{"num_key_value_heads": 2, "head_dim": 128, "norm_place": "pre", "attn_scale": 0.0884, "init_std_up": 0.0146, "optimizer": "muon_variant", "lr_mult_down": 2.0, "beta1": 0.9, "lr_head": 0.00915, "warmup_steps": 200, "schedule": "wsd", "decay_fraction": 0.631, "final_lr_fraction": 0.0, "batch_tokens": 65536}
MLP neurons of a small language model. Each row is named by its layer, matrix (gate and up: input weights; down: output weights) and neuron, and shows model dimensions 32-127. Each number is 128 + 32 x the weight over its row's rms, rounded and kept within 0 to 255. Numbers have three digits each. A neuron's up and down rows have the sign that makes its largest values positive.
Before each neuron's rows, "fires on" lists the tokens most often at its 100 highest values on Wikipedia text that the model never trained on. A number after a token or word is its count.

fires on: " C" 97
L4.gate265:143141052093124077115153189154097139156150120106090089126148158068161125152101193117114089148126181089094132138110116128145147123121109105134139114133106130190132122091135136152175164163117138071130083115140169142090177198129124108144096133140151176112176094069134147166072149129131099192
L4.up265:121129118129131096163151129125059091126094110104140108109126130106100121066183116104124144157134113124123144088151169153133134100167140124072171170133180127145145149081080109086167112044096179176089156161122170113095114104106115075141144144101085063123108122148119117125138135202132119109
L4.down265:088119128130083169146151109161057158108146097124114181116149106158194081110098134176136134125129090140071199161138203125155085143126117164178183141121167101088148110129176095084158149089104190069104064102087141139093106081055167113189139114162107118088131108149122131112120159106123117169

fires on: " south" 18, " north" 17, " South" 8, "west" 7, " east" 6
L4.gate596:086103142102132104118116166132117124125144134121083113086161167138096135147167095134105146112154129180099173107125103095128176085085194141091134116110152203080150091148140161156162152090129099168163180165170121126128131086062189163160125133197099122132142069088055133102095161139147136158
L4.up596:088102133132154151192121169113097127115130124165060124160133092141119127165123146108111109094095154063214148135114147109072095118056100134171087103119195179152098172073122172155154141132102134129140146123108125108114147140104142105158131108129134167109137125127103093130078123078166185114
L4.down596:107063123157159127138124136083151138162166083138158119172120097097123138136174137099157106157115157178212114075105118156090157113081161189106121120135103115105103195085096078181088131121131156132075123076117152145121156116108153154123097216091148136118163133208093164099051103080177178099

fires on: "ar" 19, "ra" 18, "ak" 11, "ad" 6, "rd" 6, "h" 4
L4.gate75:175111109136082117081133097179106119085142147113125173082113118107109120114093125134128105155141163115091083177062105128133144105138173047151105088131156119074119146136154144148141189126114093144123108139153096162149076146110185171132157040133089096126120124176150121154115140181065143153
L4.up75:094163119155158175161050144089144155104139155103176135177120079133150143140102100053156135064118186139138164134148109143106133092114100084117168125163164134058172102142123147141085133128186157127120117086128164132103119156126130113141115144102198119138180105143099179160129151171185091113
L4.down75:115239117117124157107197081100090144108122138166121191061104128159066099102094135133128085173128118109160147074126068129141043126148086144111119175152101129121102114134154091115124090049130164180082142116119107143129108144134121157185152104101155185097167170079107160113150161125137115110

fires on: "ad" 22, "in" 13, "en" 9, "ven" 4, " no" 4, "ac" 4
L6.gate44:125130087119132121118078121132171132067111114148104153137159113151111115155091163101124091147178118146119141113090137139131143105142115080105158144070185125186165156128093139111135107126171114078104141113142129033186144107115130139159148156141127193129116131098156085147117115166127155062
L6.up44:105105075085060141104110065122110105119116140086156148132157080105117116121098119110097092144081134105151116037147071142108067122148162138149108189093134154122183150147113094132102095124164113124138133092117139124128141115094132145127177137165138191126142154075121067144178140097141114107
L6.down44:077048103181127153159100154103161166118153165117089106128112163093195097148161161114129116115167147117076187138140129154118136139116138080154126128156143183107101159146102062117180070090076179120157188158153141109116118150103131124113064100141131109156154101166182121115138077117092064121

fires on: " he" 18, "or" 14, " It" 9, " she" 9, "h" 8, "y" 6
L4.gate119:141160130168146117138137157129084112146188113152076091155082151143131125078146115110153103107135099028137104129071107080128074144160144061168178130209135097066110145082159111118158168133129144104159170140144150176151118123099034129140153112111142101111164171154158124136117099141112102089
L4.up119:137096085138125148103108117111136135104140118120170109113114180082116125123107101103068142149138109060161118089070114161168143113164118116106138165138128165131108149048064071211129108118137126128184120151145065168083196108113166113139095146154098083178120122129168129126125148154131145105
L4.down119:113100167168101094162171102128171072115080143124105146105142130153106169117155076094135144109184134119096088096174105127187209134161134120136131116163119130139105161157114089122178103106144170100132126143175192121091152116142190123131131070112138156077135198138185169128087074106123038068

fires on: " Car" 16, " 1" 14, " bar" 10, "ac" 9, " Gar" 7, " Bar" 7
L4.gate586:130152134155121069150078136086119097190134144155213121153162163086131162148109140114121091112123103099187174172118107095109169126135139131194154127149102085127086120144089115124144138111149164109185147093189098167093140138152110093132175148113122073115144136138135118133132089139146110067
L4.up586:161115105114099118144071092171124074151113090096148154121150120052108163164106139141149138105111132159175181168120135149175113141118080110116094148113092167116145162185162057155142172141140082131044168095122122153086132128135098192149092115130111141114137125140138077179141136070074049161
L4.down586:133125150132117147105166100131129193121129145176114119126133102119142153079171099138135167083192133143104079204110114097176124103101194086130142095099173150103129124114189087090142179126117087130125154111111059159145135153142136165166140153134063132135121119140119114120117174152182088120

fires on: " c" 38, " C" 34, " of" 9, "c" 6
L6.gate225:083147114126067124102094145153091163153171164080128098111111128116161080167040150136130123087134159144089122114096156128135138139155171105196133141093148101160089087149131122089149098112126129110111129152137175085122161102180165135134153190193137042102108108090158147138127147150126065076
L6.up225:135073138156102127151156166125115170118140089155119092158109113095101125194083156142107088122145114086126143086135162159128165153148107135078088150078184082169105094102104093108171165171160148170076098152160178112111127104131094169151083127116079066165110129120146166171164089108108163147
L6.down225:113148068119100126205147094083096184158178100097169144077159179131106125140120116125131124139127129064110165104150114136123076162099085112101134100090165115122094161113143123132131189115166150094128182119090090110152124148102130157148089076169097168114130130150126113163030181109092170117

fires on: " stand" 10, " Med" 9, " it" 9, " aud" 8, " qu" 8, " object" 8
L4.gate209:197164148075136127098098139109098174046121091078146167151108120107088221111134177082059138099084072082130112100118123087156118120181217134132174145127094182098155108115160105187156187119124161162081140100150098120146109126089065130143157156127190146133077159134086129166108151137147177114
L4.up209:110130121135145119139173113192131155099124109152057121117171101209147157229079145156146118139104116131061127080107133114085144137132145170109086137095119147090206136082169170147147141101181044128156156132147149134158102168127122144170115156107112069068122097111146116144132121091121130090
L4.down209:139084123130131179137184106092142167097146169142095134095129100102145138151161171157121140098188146098124105163096135147133107207122134065019104223170100133143103132101111143174173120106177114158162092116110141125105160115059135083108137065076147114113152090118104141066122121132116121119

fires on: "end" 21, "d" 9, "ind" 7, " May" 6, "ald" 6, "ent" 6
L4.gate684:106132115079129122148108108123138108079156184177136133133155131106185074161150105123093043124133145156098124125189098182162141049052118174127089086130111039112042156171174210134088115113145114122146100167154103101122083128087120174174096160121198147063128095105120155096138128117103128169
L4.up684:144113149108170139125078202151114167140128137156103089146139058152117133160166145093166134152079106169155124110110145157154075136130163109080131118105086070119081102194090152124163120102126126146098190098114076117108097180106165074121113138082137130096179078097186105129104163132135128131
L4.down684:145145135122196141096134125189164180082114125139187131075079141124149122097169122159126122096063111087098146135152108144131168167133116125145068116144098122136088155134075086133135124149111103119119164074127159089152100196090107188193163057140105160100131072052121139127135130141109137051

fires on: " Le" 25, "orn" 13, " Ne" 12, "oll" 8, " US" 7
L4.gate213:061129074139134110127110106181122127107121072090140119149155133118096074170177101114133106202159161139132142084119110219165128136144118134166145094143123113078139142072132100106099177140106093172193092106133183115112178132142119169118158105130126179152120174141142113093137169135131133123
L4.up213:147066092173080136141100131170157107128137139185092125101114123144118168070186152094158029151133108116069120189085060104160136132138122075102102087112160114204103115113159130098117142085169104150158077104146141137092191094127138140081149144114117171119138143137131153138085163152087170192
L4.down213:119164130146126145128132110123171174156171134127121169104122135082162176127164134123109065145148126179072171164118151155187148131099135089069112115125120174084149129129175157120167117113084129127158110182095147170136141137136070115061089132108115105145098094174177149125133069133175174095

fires on: " is" 23, " a" 11, " was" 9, "5)" 7
L4.gate629:052062166136146162116136061130143153150129129137154144125090145073104148136127123169157094177105169132152167062104127077131210122110107127140117101104131164119194094099088132101095143188115155099170067104145087140138126124102158165166126112123106150150109141130149104116084208113077120122
L4.up629:101086166115090110140123079118164057120125166151110188153106156120112127172125119103156147138105106127156121122179128121144127115096094089145097118071142124150110129148114141121130138186089126102132143094155081115130084148087120123096132137077111121143126099145119115131112136080125095139
L4.down629:096066115097124119137143120109158140140113127154131078063099137097193105117151138096122133128116120175116181129028126125095122069136083136145116097119104107182204117170194128095140159123127157118095092112140093164116138150161051134134160148183137078146163115165107105146115119102107171111

fires on: " well" 30, " am" 13, " Am" 8, " high" 7, "ol" 5, "ri" 4
L4.gate943:116122101110184117091149169100130085168104138118122222115135143123175134152120121143063084135161064109114124128114136086060144103142161083092162124180114151109121128146184176116120113142142127177074164124129124153125119130119105139154148112179128088149140226144119188107073148191157123161
L4.up943:110116171163102151125073091073177107130130126127102115149179135090180129118099178099146073099146114176173136043160048132127147067097117162106143124079174167098146153167077143150147174118135211106145095129141126123139152150056138094102132110119126093196087101141106179074138110113135123159
L4.down943:125066121106135071152141106064150123168128160117154131101146069122121178136167123142123129130168115098137126121141166110080087112145174135135143199143159122136125064123129117150104136147123118134170138087123083133129163070105141090089131136147190100062116099111073083077140087117172187164

fires on: " st" 26, "T" 22, "t" 11, "-t" 6, " \"T" 6, "et" 6
L6.gate241:127155179163156139088117117165103184149097142160108110117123088075122171187116154145069169121173164101148117122176149063132164070159070186137159103133098120152078169196129163133082152130136115177103110125173174156166136111061145134113122146154086128125153114125169127129080105156153106129
L6.up241:146154155064108124073062118183047101103132109136088141108129119112123147135161166168083164059125136173155168151157177129192130119161103132099124157089151149115127141194088125115105135087081151140189100128150150139091179129146082151120129153100141103105108085160160115132115129178105162081
L6.down241:095170206108159169118198086117117147115088085104107131093150125174149100176091062134101133051166135142134139131083141101151181145088074165144133102136094150114116117142155124126113132096112130178128133125098145174091126079115101175124121096104148198079136103138120170113118171162191185161

fires on: " Sp" 21, " Sch" 17, " Bar" 9, " Ch" 9, "arm" 7
L4.gate541:070075143154175101126072116144155106122129112135160108140034107133159132113106102151167122190128156085160179126126099168094150131148117155082146157147140111147092119068137109121105124148138150116184164110143159066103122100148141143072136121125148149163090158069173166124114122081167149117
L4.up541:134112166117121136066118136104166104171117111195110143111099142088188146144149243148135114129120185108148125155188096055112111129127082149152058110122087116137144119166142081118144101137219171081159106180100143095167098086124113084065123106173153145124099132092180145124171129105145108155
L4.down541:120147111185198153160137127122100164105104126165131131130147143141165091142116144140166080097132091186098095189149059061114083102143124121157141147140124168124092165111143123165107119134146126121116121109117138192151168114122092147172168067139119174119132065143110097136148143159203112146

fires on: " L" 31, " \"L" 14, "a" 7, " living" 6
L4.gate298:131200113122179096096138110167128084136100146115134158140170139115114134128092143124085103108102130123160148167102114074098139087134111121104160142139112153110130118177170067123172125137120122080113122138172149103129125182182189106163040160079093118109173186103126120151088119107041154110
L4.up298:187173151099115102081091092118156144161123119118177134166157157132088162151120118175080131119158121157245079138147161147172144090123100103140101180126119128133117125105158151162187184106073125106102096141081095166078114146167156090155119106180121118152126128184122161083099102147165148095
L4.down298:158156064090156164157171139117091145132113144195162109128131096097096103091134074240150149094120161061115121132122162135109134109130174163135127113106124113129128129113132088110098103089134101119097148134132127138155129130099140120072149143101132132097105127157108173141138105122189107174

fires on: "ri" 54, "in" 31
L4.gate31:142102145136118164084108125089100070150120246194176136164125152112107027165150203126110118124092109128117143147167216102104154092143106114128146099099135140147114153155082186143156128132152114164139073145138109149157126171150094156115109130086117094108079164141140125067130134125091141122
L4.up31:160109128104133150170093148121165101187122183212175109151089077181143110100205133132080097140103086170075157037118120169093156120094129075101075081104241173133102162125137037109142129176171107155122096112139146140114118158170176155166138067102159104121132109130139111082124133128134157113
L4.down31:138076108096137134152129154085150178152120140167145145154131060159131138163141117125121147120102095145147091148091173116151137130121190044131138103120231174159164141181129114121067097148110104120168120056088101081119122170067132074153115121091111118097163135179178108130107167108113161105

fires on: " G" 23, "-" 20, " g" 13, "m" 11, "|" 11, "g" 5
L6.gate948:121142105222140156112114112112161161128200120191106153108149153110179105132130156104100087160117135131161171170177159102205111066142126151166097149090096175114114120155123137125159128115142109145100100069116132108116168155130137158101109195139099141151150141107188128105151131131085133108
L6.up948:118135171165120173108077100161148111125143114076157157128161143078101114144123113132168110111175120198127113112118133160106119112103180117144119103148144118130111083094177120078127095120116137177127144052196085082147139123141117128186125163081170125205135096108119176091154084104182105080
L6.down948:082133151120127159152107124167141169169130137173129162141143113158151109135136147183131148057117121110140134142178114098143135142187107140135156101129075179092201129164126105134092121139099144098098145069105148146166158099143149132056151094144121148152132139181126170073159114115143127095

fires on: " t" 57, " T" 43
L4.gate254:142050180140194205119147133119124080167139063186085162091122069126084111129125075106117149055110142118160083109095180102142168089127077182168132096080121135096157159129106130121089122153164075079135090130142104123148129184136134155159095194197137131090116107179101120150089179120115099092
L4.up254:138120158086190122124162112059074121182164132137055071204121111080101118146113136140123143102087181060137089115062141104124111117083141153162054119092157155111085135146125107133100087135111135154110092129118115106160162115170085089116123151170135101119108132205096104085120161128129121159
L4.down254:111092074100239137115119047140064093113112113109132087133182121108137119169061106108190169125144130079121116174108116145167132089134161190122107123134081122101109064105136154169134147108162114122128113175115147150135140117173134198112170062121104134148143097187090118153139190122151085123

fires on: " so" 17, "°" 11, "p" 7, " too" 5, " occ" 5, " once" 5
L4.gate90:159090100143123136178112202153086137161127103047173164182082083106161123120159140099104131125052149129121165159113142066144104125169100165064186166110185194150124169159083127192174187122109154176131147126145111136152164168161088118132143158109129068092089099132139117108095074202049103136
L4.up90:170154151123109155145124131136103159136049098090165115161132167173124110126111099138118143089092089067140153147164115146121178088142095122157075231141171136161097138138112118112167150130200145074095127133145153074084165124143132083179133105107070189183092090145159176102152115175147151073
L4.down90:179170130121146113191130155147096152075108141120119183135117166138121162126156079135123051166116151056077145145109138109140176151055086116145121090161117136182086135139116144164146123141176167103125148114157126110164135105170110131112096164151125128125115126128163057126061156129124152144

fires on: "ag" 27, "b" 10, "ib" 9, "al" 5, "our" 5, "ron" 5
L6.gate501:135091114078128086154131178171106121171102113140132081089129106095144134137158084104101137146079147168142144171152149112133175160177132178107167114176138110036147125125183130175163144155155088107114130089122094113199115134103178154089113105165155091100099109116085138083156111126142145142
L6.up501:099081120120132120144134136089126085105153093100111106147081158115118121165135103134142128113064161157164113107171110180075108078070150106068160131185099132156105170095135114101172093169091170131142174106112151184110139155120143164106166140166131176096097146098130068126157150095123048092
L6.down501:158183141069151133131155142122128188120156178065135113113082109126117083148059101130081084125139169118136104141134154166071162108187117115164148049114104171166128113181178068084183167150076120187149063149154135131169191129116134113131110159117145087091078132153103104121185154158089139117

fires on: "ach" 13, "h" 13, "k" 12, "he" 7, "ache" 5, " as" 5
L4.gate724:154131113154099157081067123081071147099141145147082092163190156156167169124156180113160159180111068124160072156180124109117185115105125055140096219148139169142136128155127115197137087076131146155102198177113092166118094096146172178134123174171149159168146169164143147151133114103185147135
L4.up724:142112167119130079114108075096130128154179132080110164183123140124145138146126133137092131135125057152102095140173081123165140174095123141167139185127077145078179152097204133158120085130140115093070158143113081130093148131172079110125159156166169166104136129223182149109140121151155072123
L4.down724:092165115099154125099149181136144137089129059183170077188133170196136131053156121131137134091109119120157111158167168081131109133205095108113147158133123099134090162070112151092074145075180096125120139140137147144126075100120138146063160074070143149134161133082083202124100143177157150117

fires on: " d" 38, "er" 11, " oper" 5, "per" 4
L4.gate966:109117157129119117126132105132108095067158159139162091114145077126114155165128172133171138111057108109218125076153170117140152114139200107137126150129196182177123115144085116116127123093141113127118122130094139100151137117193112134114154104193195179120132175170098079130141146136116120079
L4.up966:141115117123068123149053092127118120128121102058156127090110096101115135106088135179105125089080108108143131073125187134133125134129117158112141153078158165134114109127099151088152148149161140134142163185133139129128164180202112152143091063163185131131135093117039108123120140128137148137
L4.down966:087148114104100183100134152137120126176076154162148135080165146146112157122181098163089166182124130117104114095141118181115128145120102149087157153113111127144122128103150119124133083087157107079138177115076125109138124106154183152105194126164141110064133127155092133079119145146150161096

fires on: " dep" 22, " Ag" 19, "T" 13, " int" 11, " ag" 8, " Dep" 4
L4.gate585:132110172087161102166126084104134125108086092097110171124122118145088126146134115136072093137150091135151143147112194189155125089172115140107112144103151122084037094168102095079129128104183183118168137104153137126090146071133104190147116093217087086135111121134118125085054195145158108154
L4.up585:117132146164135161133120086120141086130123105145108147129186065136133110150063093145101117146131126142200106159121124100130195108127111118167109106120101147105095168129193122142198123102111138068164077187101110128099136140105125114101068129119150174129171123188083132100213121096089077107
L4.down585:206055144121156154123210099135068086071103080118101146154211168123158115144111156118118168097127120159132123222070105134129207098158082092134129113081168066092165136122117157169159115075177126127142130175150117162134122143114182135112110049108109127131114154119092169111103075155139180123

fires on: " tra" 11, " mar" 10, "mar" 9, " fre" 7, " of" 7, " far" 6
L4.gate837:110216116158111080103082069121128165086131031128156156102155114130176151141067125135082172098116143124141162159138122133089117117150171126106167135162129129136080053039093153099126131091113104172179135145162103148113069110138133138124174143159173146120111130154162138109095120140128097116
L4.up837:156149125143129122083141117162131124179160052078134119137107164079176141104065169088147122088135143154126096158134136132129157104127104087146112146190145120110099125122113057101115131151140118149125137213068157099148119059143163163105173088057149148125091140137139201132111130167105114131
L4.down837:147153139210087174148153127138109098088154060183089114091116070082086115155169128098148123123155190126107157204151105062133116137138112135147128110124112083119068137136162119158140140134151123157164175190130125135111159149160180131167135081112115128130130092109119094107133092114163106091

fires on: "un" 45, " years" 17, " time" 5, "Y" 5, " there" 5, " /" 4
L4.gate334:160084109103120065152110102114139116121126145139095078113142105098095106110187145095150150103094170080153104129117141113092136063124140193151120204163094147070171081154115141098164110143120121156132086107151125192090135193132128093112124112141096094067163137085112114142114099144136055125
L4.up334:117095059125128115088143142179063110150127112204129148167131089090100173096086118124103104124130125114080050150133173134175130116101106157185181095085136142162111188079113083120126154096120145106134068162168137190151139111133072050120154133154129118119142158125103132079138076127139166120
L4.down334:134086113137142099084174156176081151139117155096114108143180128203146147148132104182153110106133190170171093150154126160178159167116162139100119081147165116121124104169098127124221132116101118099123060083162162080130141133106153116065104135111104142097150164130119145117157129119073088120

fires on: " of" 30, "ies" 6, "es" 6, " votes" 5, "ed" 5, "ates" 4
L4.gate94:116133143103156112158084107093093175142142150121110097107133074147139139169171137215169138105121129085115123090097127130120113150063131173158168108181185180149071162124152180140174139189186142097112143088113123126134119153173137138190137133155157158102120146140192161187110098122106094163
L4.up94:182166167107133214191139118143114165067111101170131106091149095139147067100158126127138117156174074156157119138074106101173114140139131116128114083154083111171123114165120071122143116126149116115183069116213160164099115064115165176182163079194114150130110126138114159087106142117155102111
L4.down94:107098102140100096125186094091089155064150080199115136134143148109105137124099058159123096071162204064171093117114146108145139180112113124160123166079114117152108160093131155117138144143104077118100148092114141125165163130222158135172147107159143156152147115080132136096060100129122100118

fires on: " s" 27, " m" 15, " g" 14, " k" 8, " Sch" 6, " sch" 5
L6.gate959:099139140151114091111143118067117146134165114154135130107143128088187147135133141192102074176119114106120100109118088175123135147160060126097139137172109124168173123146144099136115112129115111130159130129108134099146117075176104138109144136090094123147134163173129091161159094082169126120
L6.up959:181116135128072203129154135148097182152166120130087131108144102182119140135138143133132145189048201111121127141117181171104102145121116122159176115141116104181076209132056114108104113038163146164136049130136136150084085116187060163175122169089146097116144096106145135211131123164099119136
L6.down959:187084165138126111167154176171121194091140119160079116201101050138227110124176188168139031139114168114190079154103155104120207115160114161186139187156132111143140091149078142099147133135151142116160181046120152145144120096159121111067098098174164088139138073117147105123142125141121168158

fires on: " He" 35, " he" 9, "he" 6, "ic" 6, " she" 6, "pe" 5
L4.gate686:106129097129095172138125156137129187140149125179091116120158152110096104119122179167127106099084133194114128111084069101144054139158109117087135123155183198087097157152101136101111097177124160123144123096194135184086144144123136177120143114125120102080126142115142186078138092092137099092
L4.up686:191165109136105136097152118145080118111167078135085166117161139140084086110197174182147142153068139188135097121088210132148113133123106114142145151165155108100148153107146132114098165085083158143148161132166117137123138110169157044167137089193138100127150142124186144100139088121136086110
L4.down686:116107086188104156104092097181132122157094143104122147119117120123088141169117218125202183121116092091125121135107101147137116181177137048132141144148074145139067154102121085102151104110102131143167075159123118193168147178107137104099188096136112123109126147117156063153120084092110134081

fires on: "em" 20, " term" 9, " record" 6, " scen" 6, "ep" 5, " Cas" 5
L6.gate704:144078042121093078129121125128142099125174163102160157147145110092182150106096144139120093103088138115145146145104144141121134107152129077154094148127148094050123092160082065121202144071105130143149101144146199110100184161152085107115163072186102139122111189091157081075130168112062181091
L6.up704:105129136079148114172098157180099155175154141069071189176105077097149135068117135110114096088106138186081159159186151133150156157146154106106130146120170130063138089102101115181161145044118080112074145043107156097140152126129114101152168110066128094074117138156172102147050131133148142100
L6.down704:149106109110114094161133129087071147158100166150137095161141123157095182136081158108115121143085121158133129107162099129180112077147165087080120115095155089126164131123155127175131098052123124117149102125081097107094149134112081142132159126122139161067155123128160130128198153104068144154

fires on: " sp" 47, " Cro" 9, " ob" 6, " bro" 6, " Ber" 6
L4.gate374:180130154124137107086105111153160089121136123169172080108177130118085114134123145160154112126052129119150135074161157138084168174178139165152116115099154180164113054120092091108169139157096112098118164143128161108147124144105092068145110114156121081210111112114173133102160128136159143103
L4.up374:110125123185087161119098155099091144108098116137127155066180137098194146119107155147134098191155119099131168147123101183123121195178085152080106128167096182104073138099115084219165129209181163110134126045057145088122128138127137102120094080137120127121138078134154167114106101181142086173
L4.down374:138186108147117161103099113085100138160114173174111126125174135128134153139126113156135168208084098124134172145120104168112159167133104141160148139147147163183086122140173062173131121144092106166161148120081129128189093134124118121158095130119088156130065154126155133154160078154134076104

fires on: "he" 24, " there" 12, "che" 11, " Che" 7, " Fil" 7, "ach" 4
L4.gate267:214146098111128118071117034132136159177205092146131080151103120112129143182113194203102101130128153130123118106124185143134112164161100140106173122148183172214172147080094140170080154143128106100120143109102126133138130128162064160120188149142179150137132128110144101093149130120103107094
L4.up267:158144126084146083069122090181137142112135088144137113130111075128155136165105141161085082126094179123144137149139181087089138146153117088187132199148155137138166140110096142104126154120114062130162194076144130137167152180089098147179097119163147144179091076178173129096130118125153128152
L4.down267:125124094165107135101156047131134159127224104098097127089094198168084176125136109122111129094132114089095149133151136111136127102099156170135140147180112090156150106099106106100117115148060189090152124205070119124078130147126082107090150135119187088174122111112152099143097090106124127090

fires on: " system" 17, "og" 11, " typ" 7, " us" 6, " method" 6, " work" 4
L4.gate39:152079143137117093222098118148162160082106140175114101085102115120099070054093071148141090143228148127077126179084148133132168105107163166137140126076120152098109098134115100058085155114068138206128141118135080148121120143162148089119081125192149179149158150147148104113181113140096123182
L4.up39:233099178158087110120147169176122158050112182136113117143067110205171098087106090096135150170176117120110112153132149128168121100098095087113095126075171168110066090161161092122121151130089097154148143099207127077116112121105158082171111169147137163150118095121186142126113168122088166175
L4.down39:109131131119083197133161133143099103100166109199207108176125193161106131121120080136138094156121067120142153136126163141145093127129114130119147143103130143063135115083153112135115104100121121177111054126100085095243109123137124124154120160080117138128162081173147125103161171119144133101

fires on: " were" 12, " is" 11, " are" 8, "5)" 7, "enn" 7, "ass" 6
L4.gate559:065178172138072173239131122143139115144136148153140082175119135086098097146139131139217151128101126156159147049134103108112140100097117120111113119139174112107074133126139151144147163145141172140176082071166103174128115131118150067118133136186154178124140156117135145093121112156119142128
L4.up559:088143125123191151150108088140137149068131110112121140125102174098116137075120126100085169097153158190115137152116091180130163118195171109139108066113110126154149081141122172096046120116086166115087113097145115063116170136112091192125055146108126138128187132137165130157189151105159111096
L4.down559:118117079154156132120163138083132128169100195096148123149101104134153120108153108110135050140114137091075157135095146085151051119154075091123105123170102146118122129106144124141118112143173077056105098176167143117143152090087113127174192111130094077101138147149152120054089117144076133121

fires on: "th" 17, "ph" 15, " of" 9, "ed" 5, "ath" 5
L6.gate177:172158171150094145122188058067127118131121069229114134109084155180122209102174109136097159154142159077145057105069135135145140116150156066125144120160166146136144160112169078177104108151114156150112127085129069096121154162141175098058136132162152152140135096099131137084080184123116098140
L6.up177:075152108119155177145150116098145135102122144106151090110139097097099123081098058107134174107147096125161121123167113164124153114140134096152148172108096098066188094083139120094164110103182146130109123177109093109091146162101098173138104156111148104152126193089158137154139118169194133111
L6.down177:118128105123146133177139141154073132011113069117133128119127113126136141190118157146088120185164182117169143147095106108154169164134103070178159091137103100102144150131186123114131108089163148151147109129156144125162097110093170097183113136119091188146128091101120098122160123190128089125

fires on: "y" 25, "en" 17, "ow" 13, "el" 11, "ain" 6
L4.gate11:088097102197114182138061109126114096132117099123132180094117128104054104115131116142138112205104159098167140121167055122128069117166133110103055095137149092105080138110112069120165126127141113115139103081180143116155189171144091086146129128092151114093164091111192180149139133147111120178
L4.up11:118146067133124159127138088131054091053092111118115208100103123078132092150170132105128130112180190113141116126120135097145095203144173173109103133128122127124104148093104097111146166070128093151086128131146148103122164133092196147116119154229194150117079042117115184146115119162140103122
L4.down11:128119141085137162120174169119130103186130125110136155127189158103122122147152137144117039159157152120133119071148159122112079134112123144119089162127096114087190095149121126176114165135137112105176142099136141036118145171150194097130138145124155112109154151145145121158115141193161111143

fires on: " T" 81, "t" 9, " (T" 4
L4.gate918:158070119131148121116131108187130109135081033108141150110144119154146155163106148102092201093060109109172120097156142100106188066177132105109156140091110147126114148142115099075146149131146100185146096120101132101122175113141147136171123125182117132109164129124176097139131115146143096072
L4.up918:157122176132143131094156069112110105136136102111119165119129099077144135116071165162100177103095128134181083137149084096127157102116084163134134144109145187097074097145073110054150078120162138171174136113139168108192192122121131118123139148220102166136109116174163098110122131123144101141
L4.down918:145104128117183157097153088113120137124044065103115135089161132150160118124137124046108153105139153108123136171112142101178137090143065086096125090142102091129120182159130121159097157138111117125136102159145183138102136126160095169102158093155085160154147122146171051120172187157105097138

fires on: "in" 23, "is" 16, "ons" 7, "p" 7, " 2012" 5
L6.gate558:156151073115129184092100206129149111163178175202139137125098149138175083091190118134097138173161061126137091106167177043134139135136119164108101130103101101144123107136138133103106171091126133125149133124157111194128126213148117145175112160155122075168153133094120138118156110120139171118
L6.up558:149131105119156115089118186125154098076120089151108090155154116127164110141171131125162116226076150144108128094116172105167130154161148156174164109134244124100169132141117129096133189121153112144107125120175118143136158140144079125084102114167122092124158188088182126118140102116090195089
L6.down558:135154079096151151120164170094148165143110147152167108178118152172149147118111113126196120169146143084165167096116143108159186097061138097116130097126192101133113129114108136122139141173086120095144190133144155204130019089161169142147150132159129124140136086170063089095150148129130134144

fires on: " cont" 26, " Bar" 19, " from" 12, " Jer" 9, " Cal" 8
L4.gate499:162108128127118188108096120134119092107125115169112173099103125096143101122198092197199133177174146094152150149111134106137155179183049139111148141158155079145093098156148161127146162107122123132083145058200084077165115107162138182125125096175142148095135092126134130114157120110172111202
L4.up499:139135159198135067075136183158107147125154130089116122121093137141096217099144111133154123062102116148146102093170090142151130134183171093108107171090143142157128096189106143131138112084126141164183127153101139116080152095114068142116073133138134080062073163155141180096075118115120166131
L4.down499:142110152157074120110072134120114138123113124135192175095145117145089118101121071147117135068144203147156139145146145080111096161117133178119133145183139086178099185104156103179125143144179098085087137099121080121074109091120099211120114117168144164110099133154137080134145204090142135176

fires on: " of" 30, " their" 11, " its" 6, "v" 5
L4.gate141:089144133119104122157129160065175132131132104196123142111149152094112076159100125123149102127137122108076111054060181128157176177145097115104156175128119072133117136109074103110111162121207155077109102115156192176129085098089071141142162135174147154136121083105105153108151174096109165158
L4.up141:118145083090162130150127106085153080064180097126098110123119156048147098163129133138168111132133116128124114166056181186147150169187094068100108110138114118175163157066086140109117095116139109154145150111131174108160077106067089187117180108129154221154095121151160127121138159147116166140
L4.down141:062107188139127123095116091163132136177130138169113104142132164174163153097121116100077126147133106164115148117151171163167072090135176132127099132124156134109148065101153162104177142143100155114101127151163047197110162162200151040142142143166155150107166158202121125161152186106131110168

fires on: "in" 46, " Art" 10, " Hot" 6, " (B" 5
L4.gate332:112136156110077116072101133136100148160143142102088136171161131135174134176114114113091078093101108136114095114142188121129116116127178093185094175116166178119176141132132131083104120195106111107145124127137121137137124145114138086087083111149170159119133141114159115089155158139124149134
L4.up332:151100151120114129103124173141106129089156122125156138134096108119103133156166160159126202176115104107138159165171160070189093159199085166119140131121074171093099158079138123058072146077156126121084158103130161117086134150127132060141134162105158119207170107089114100162138119110111132113
L4.down332:093129126087100168134149179105111120159144188111138142139132149090160163125159144124145136133084128121116153182132083148139147157166165127136102092096176054139141148125108134103091143175117102095110084175146173141183069153083122049080093084187134111062156163083098066108156125108146107072